{
  "num_attention_heads": 8,
  "norm": "rmsnorm",
  "learning_rate": 0.00707,
  "decay_shape": "cos"
}
MLP neurons of a small language model. Each row is named by its layer, matrix (gate and up: input weights) and neuron, and shows model dimensions 320-511. Each number is 500 + 50 x the weight over its row's rms, rounded and kept within 0 to 999. Numbers have three digits each. A neuron's up and down rows have the sign that makes its largest values positive.
Before each neuron's rows, "fires in" lists the words (lower case) most often at its 100 highest values on Wikipedia text that the model never trained on. A number after a token or word is its count.

fires in: "the" 39, "s" 6, "his" 5
L5.gate825:505521521537468591521501518543503448378534431557563436448478477566435456378406486514508407500511490513379515476500439448469506501482504542413533510445446445572538538464609534526480579538446534482493426454449573506599535602461390451484492501597409525460596513483481583510509548538521571479483510517593563530415505477498584530420545542497578430481458500434444527464609493500531489472496452507515560525554511477398466487463420534562470405463501515555514451466403489475505462447466510471447480428553396511393469492539415484476587456530506470544521505552561492478455460527595475511
L5.up825:448553625504456465588504484455459481566520501501530523463574459493470492535570528525527529544523648500478523520481499509613520530483537490524498478557464519495534477557456505488462450556508564457479453565458493491580459526509575462569580485499563499469460487556483475425491589545500544525488503499483486478507496591425427495500431529475559511536521476535523582461494505385439469479500458545553513549376527553519398477476425518482440434511472562578611476502464424532503476459411444401555509502533469488430390493555522550522498482438425556589593459405587509414556440578533509572

fires in: "as" 23, "called" 16, "name" 15, "words" 4, "title" 4
L2.gate467:451462460509487500561491613381539509533442546565400533577555556456544399494479458515493541451494518421486507484541433448455472472406477586503638462447521411573547502482461532532474539509439473459547411498453531468550539442534521480483556463486458454491467474604499505549437454495430502529471435524409527455528531456453578500537513566487496459536449485518578468549463499510518352449483600451515389489477581486370489478484595433526504473507525543507401544579469511515550470499479484498431489586469564521527555454502533434520556441571494480490462489540397438410457496530455506483
L2.up467:499404519530496450565521459452524465474483515537478532477541502464528451439442449508455550535454560550528429576480453495508505526540592530510484550459444551551495424521503524478516538492572545523498525518539463428492617478494557397538556471448508498433543474586546549545420440497519455581411502449471557481476532474452462426482439552464593492565499530497547530487507464559572437529438567461591450544531507571475439515496510419470558486509412564519447508491483524465471462459518496535466476558404516467456473388491525449526476498486573560425411466536518543362427494493475407526

fires in: "after" 78, "following" 10, "afterwards" 4
L5.gate521:529526451563548552483582514467462556468512495557598407580545455411539417604494462482514434401472543569500484538519409536571576575341484531594412543524426496541406508490546442535505512423438468514441463540436484541422482559597433599458547529476464474556537476473480472421497486546526461509553499486564436479350489436510552412537561537444403457431464498452534480480513546453515465497577576557539508501483458479524518530514511453494487504492511510399483476501524472541501519399529552516455519629581484534530483527533435532463458543459504511538495453467473441394480497515516505451
L5.up521:559465531491407629549479573456556528523441497488509492470506577487534576600487567603544531524502404458540561500505566453473575576523464538578478520483503533564535539442524554560573521534533436434486554439550425434498544442568543505530393535532484495565508437528435489466528438516543425498459497536522491521376560448549393522566473430407567439488500550482428461542500552476583546458550506544469430483488485485461526529559524556488540429503472453497532378492468478523449536500418586465535489532453448552475435573505440521513515474484574425525439483569560520462549433560521499465

fires in: "he" 38, "isbn" 5, "it" 4, "978" 4
L8.gate1177:529492537511531631496510532503541525592499516507520568534484465461494479458509535488425489502496567385555404484516509491482484362552579417479549422496519456555451521532560550574551424527480554549441527574423434505531566508515508490497508549473561446588411595597514565521579581494570506578519496563468446429487451486520465406611461595560499508458519504497569503457357583523413467525605483581517437431471490488494456497587522530518456508425479402498425424489482485482552460517453492494551535474518532476488460507456530553537491465430455570502488440451456431537508458509492551538
L8.up1177:587467488521485527458492599439600492495491456504507497557525503588548538518425537437485634498413506523514505533443446519496499489426556519477534568517576487503409454575518519563495480533601545509521497460483491547557500476424569516570448394518518562464580425489479550475446437498567598555561431483508494508492463451532509493463444497454566470423522514447397440425448579458446535476487458540538523477532478582606530377528544439453510501443555471505507492497502486477423528427503539503396465540457490451479502538518424558456568461437555577540563503490464409522522523455495444504

fires in: "was" 29, "is" 12, "for" 6, "this" 4, "at" 4
L7.gate986:519455536558449513498469543539493411562498486474524596462490473464523517537474534557493409520352479431504490544431482538417457458479423563540464509492639495444527419601477389548529476519504535497557598465513584535492518514433458535533444489503468450399496494471471522426543503459469539406495573581512547548443576593504507496518432540530425457456543506532490481437494433507476536513592467450554535428477569482498520443484532547516602425490452451530566452460496458398472470566526527563522575530527456466469590511478508504424567452476491445475543504447431467510457454513457578477
L7.up986:534465446531512541422398458442484466537427499478389480492487505464419527579434471612552554534511492546539465457578477467520473494484527514593578482514476536481512601404501456515549477463481578569514436563513500580448615505506440482476434533449539541535572468431416561463520568538541479483450579582524600400531483499465529468476397408484523524602541405453446499400438597484483570461484541474436502434508465569465486553472488537454447524485484452467467555554371454615468495494549458528528436490615437455485592548477564454405526584470511467428534469413452519563496596503477559548

fires in: "s" 13, "was" 11, "well" 11, "is" 5, "like" 5, "i" 5
L5.gate908:484535494562579496504551598488423483426464502592420385524556472476476491531520466455566626492490505512494528476533455504512470543409378528509419546458489517559462517448514554606394520541470583515466516568489548418554476523515565516454409502588466460495499526470476453582436531504461492462555507485548532489488486525391409517490652471519478488454464553456489458516506460479562476509486549526466413491506470508538506488446471516449476465521495534496537530440488582455513492547556614500446451503494547438495489564501497519493475470547520559504477472498430493539523447482459561557
L5.up908:488539429522556543541515565500525486512433452480508505444487480520621450486664557494355451541544538546507571522476455417591505581503536556561431512430478604559430608495506402500504500441562511503514599578533474452487532542473478494489610464500519481487463466471530525451582478549463520511536549500537530496479483526408435487497580551467408553567536521473538423547509558521497561572590534542502490503420528522441469466481495463538389550464442571504604489584550536540576500455496491604538413582576556508549597470501497459508541454480571406466507500526421498463466515511464495593

fires in: "was" 26, "he" 21, "she" 6
L8.gate734:575497493513445478534514553550463491501440450485375540464527494496516493531539540503469466484482511496447441530558456514398542493549496403453532490401481494461484445501481513542533526423552539421483488483485558536487476569479506491470516598559557494514511482508557483422467438522506573412602475587571491384501525550498428467534611554546478433559530574555434473436453581527479542572487439468437422576457549520548539408353526517471476427518455531542489474490455528498511506495475568495490418432626498541465543541580533513397446485574390569518472586447504580507586489496526455425
L8.up734:531526502457582505430425476477480406455463486451565443494634599565539533592499482525459575513610522478458433523590503496583567488386488566467463548491570433519515463616542461435458414503503563423551454555394544500599500505518468552476499570434489514528525428474531506505497460487570508468514499524600463501493483507460539469626535534603512533492521522421522505546504486511494553531502529498463464513427541549527575493444548504405488516470381573470491508428469488416497541432549484488548470371528479605475536507527531543446533487502441618440426501530489429512443559475523510573

fires in: "was" 38, "to" 7, "appointed" 6, "while" 5, "as" 5
L7.gate1150:600497448510483512497554507446494495503419534466493499451460483494448501605521528470505538489478409556521478513531414509541519463459605456481560568484523453589628466464425538599499538455545568448437405551501552467540472458484450569492535420536450490453555487577480550492477462432657447501556578480504465545452437477390535448527522534460464567471430483511492609477539429552529568484512486490470458407500515663492556538513417503491529452433496489486471470560511477542552557424490642579501509470543456489547519474487425499491476455426500539508524516438515498421540472522513548535
L7.up1150:509537494571469542506502528423423514428479418512491467475483511492522540549541508518459464493548448511614438477549402511444530470404522521484472453441501496564512500507448419501553389435484439394442552569505547496537552493523491531477446575533538536547605602482444509396439456468562434462502490478493559479492580526408608580497537497431395516532494611489540483539506507508468517562486435530502470458390536528443424581504568467458516547484553565605529503526455481536543511407489544550499520510493558437548487467548528476547453541417446530484511379420538542522421536487539499549

fires in: "was" 62, "by" 7, "were" 4
L8.gate607:551451581534504487499559510464568406527545511497413453542646506548533558432508521431491595492501488436531505560500489503526501491455477504415458511508522427507523555431494478528526599514497570444496597448499500532538468431470371518511563524605525549508550402496488544406541630540539528558521471497448615444438493501532467432554426485506478503509581447524578554515506498465428481515536471481495530512487458544468502482423430492542583566470479470553459513506495560513567528432432610554479474474487496470476588580469484425526445499558487513491502389495591476448543516376497403485
L8.up607:438489491520493485451451489466444552479462444509469579465513481492478594494481583354500601547454508489565474615500511485584510556454489491479542471503428508457612551593497538603488544525482418418470435473480503464510462596510500516507469485479519512477442620506544473438415539510478485494501485487515547487510449479489457512543595510490553483471503577479462550499435460414551586514525471548549452538509453435477466488440558512540512425515467480552598457463482544543451434507456461617597547477396609466521552587551480631370553530502536467531531514563519500473538497473467467518

fires in: "and" 87, "to" 8
L7.gate287:492491481439510518508544424439525442553517376610569572480440524541450457422530530506458506588566458523529522555502511428476429399561502555470500458476551339547546482536480605483496538494499509450445433587412466532478427450535502513520527481468513491488499533471507402534483613494459542514512418500488483480518547559469558463435505476490547504471417512474496500482399601446533518484470482520523467514465472613512562459495446437470514465497461563553448535460499523491439536497533605537488526466531568516556556472568501473395491492482562538431506507464510516470589548530492438473
L7.up287:455500473533504476583445453535569543623538344452532423451487541563465472591574599501483558511477441503511516426490521497440488426503457525455520473490535510438614536401533491501476527406477477512490509433479444493507542519542517426527381511499462562563466453440502451565435499467459468470566511390406372455457395611513514534511537475532553502558494453382439477480424545502538476524502538563493509485497538625560473525366467610495472511579455430535523495528514432482525475486525552497569528516422497499453476592424484464448450532471499471454493464456573456507542538552449459453

fires in: "to" 77
L2.gate208:543481462474523554402499503585550504483397557650515461550418472540418426503586507531487530414544590495526474515449496517513429504470540472592498448446531504456445459506547470434482498351538487539521471536492532513477455494380497542506512466457518443558574524525562549418571486518605525405563550549552506576512539494529557459460538415534460540500455369545589430451532475543480478553511476444555494594551531428551511524493450432518441499537506533494496441551493591504538475578440604483522533469525536553452587484549479509438426424420598489508475481482559553523546515523416445496
L2.up208:527451537421488594577481512579517420550512437605497489427441486497525483495489471450452406445405472429417548532546514434518505545543467519531497506440574405505550509464496597422483455472571406524533441440507526542436512486530468529471553353466501525456564469467423501482514491462488422412503558453471490560603463626504550494506524533560518524486486465421503552490392470533487438452445506549590603479456550483560507554498447519495536561530553460442454547579502605498510417452490465521574618464512455505558509507597385509486539517594491532424552490428543441562456509499453442568

fires in: "the" 70, "46" 4
L5.gate497:380551461582477533468578514507518446499536544470525504485570505473475437443478526545555478564430400375522443515495537483468396446587424525525467546474541534456528523534530489432520525485541532583531526510529520536562496518422457472493494559549573442520570411493486530523478497472501477440530573560444458534424527503529396542496546536422538476456456543539372452469473427536515471439423460573582530524490402607493419453528554488522520541448423513482570554508549452530587497599540534507502410518414582456525494588487478522524472494532438563474481484602495484446473498536541514461
L5.up497:471509510535432400492514459492478535475448487549583466458457460575573554514484486506446413546448476589466505443459544470544605510457532554576536587446481551452587519443559471498448486535551502490508374477516496377526497442447564536513546498560533469509480533585440550450483468433472543457401518447608379583467559456530463449412572514473497500399465445581462520512539587428552424562486534469457546545435532462526515533474526554526538370474465550492516516526506469468466520464504556505522521521464503445536458489516493493456487534558460554461526496532452483556601536556501543479

fires in: "was" 28, "is" 28, "were" 4
L7.gate560:426455533435565576502469552533542518554521519505520496447511564520514498480485499577478511450482481527432441492588480531514487439473506460483498420465493516567501524506488428558549397520482509533559497492549557433539570467553566491481472467509397477533514613484519602474592615468538518501404500521538459491524561585424572484548484507412531477491602603454533493552437512476417491524530501422518552527518510543478599464399451491592551550388450582550446636544511460567471515477543525496529456549547548447469576570525492500436523511500529481463623494479440528539455416580507555475
L7.up560:648526538554523510455480580504458538447474520478507448599480440487486535447565530489574545507467469499498568571493498357531459496626531369534528446473483442429503470528541596444468467369532494449512465496576506481573443575410528452513525479494439532532573516464466456440484521468479483468480496538580471449510482557406551496529525517506530464556413499453528480612454527513581490479432523481500451507487450528540440515520477444571547522454496340503561520537465472572499533485421504572494639513582491518529478409490493554590547482665528518536517518538503434461454573511495502513

fires in: "as" 25, "called" 16, "member" 8, "residues" 4, "cosine" 4
L2.gate817:527541541441516497567456563396593456498441405523513568455554515468496451494490537494417436417452545452434518472518432489501468485549487491472541507525458457517562426535466496508459441514608605464471503525553372478509542561518485487445257485521522436512542432548498514504489512550534450510530478569553488602507482484546489548586553574460528453501456488558500472551547489499552424536488581508532454499458391541533516530553554463604523450495416461518456605538519501631536579470464545431533410546537491548479530456652517598577493502377476492423494457463511482444524448445507510436
L2.up817:513497481485569494544471528555541500506450511538492560496598628469648499454474385520457535538503466458441560529431447532388550406446517459531462520429502414538498448408410519516506498528564505426488489443532459479579446489456593460511483514554468469567406490541474489591373565541561547502444485467560550629409457526491575519534487671488420489494543511543545501493500506557489410566491489532529449478548378453515533509483479505432438522473496481417497489543501491561610546468509481416486435549505506607523513489393507557538523552542545485471466538516452515508453472549469476481

fires in: "was" 26, "were" 10, "is" 7, "are" 6, "had" 5, "been" 5
L7.gate884:501514534490565468476588410518515512497532410511469496564478351489459565469577489479421536440524423464490444518540438595506458482471437519493505539482459442553459559504551534520520458499514549588411510556362617513461506498470470532538501598534440520538480551459506541434502495454453523479499482527535473568548466489490493488506421501448494504537610545429446422484472511436504475520477494436570531522476483471448457499500521514502601451494538453426521501534486421467593473413461452556539474515611620470526572443491519431454566515496550513524381528530565409452443483424476437594
L7.up884:570523510405524532602389518504557446567404525390402525501549522429504459476485497505440502420467425526492472492492509450470479512464412590463432465567513431449458525512595561578515552547506510395493525584494491565623399528518418475412493587497521535442489591557531487564567536526465499470473560348555578410489474445536550449449510463512531563465547527502510440458469579408400521478505506509485512487427512540463496542513510491540502538558568473512438464448500488483584417570483541496486494495594530495492501413378492605426536458471524560395508527543491584488503464453476533491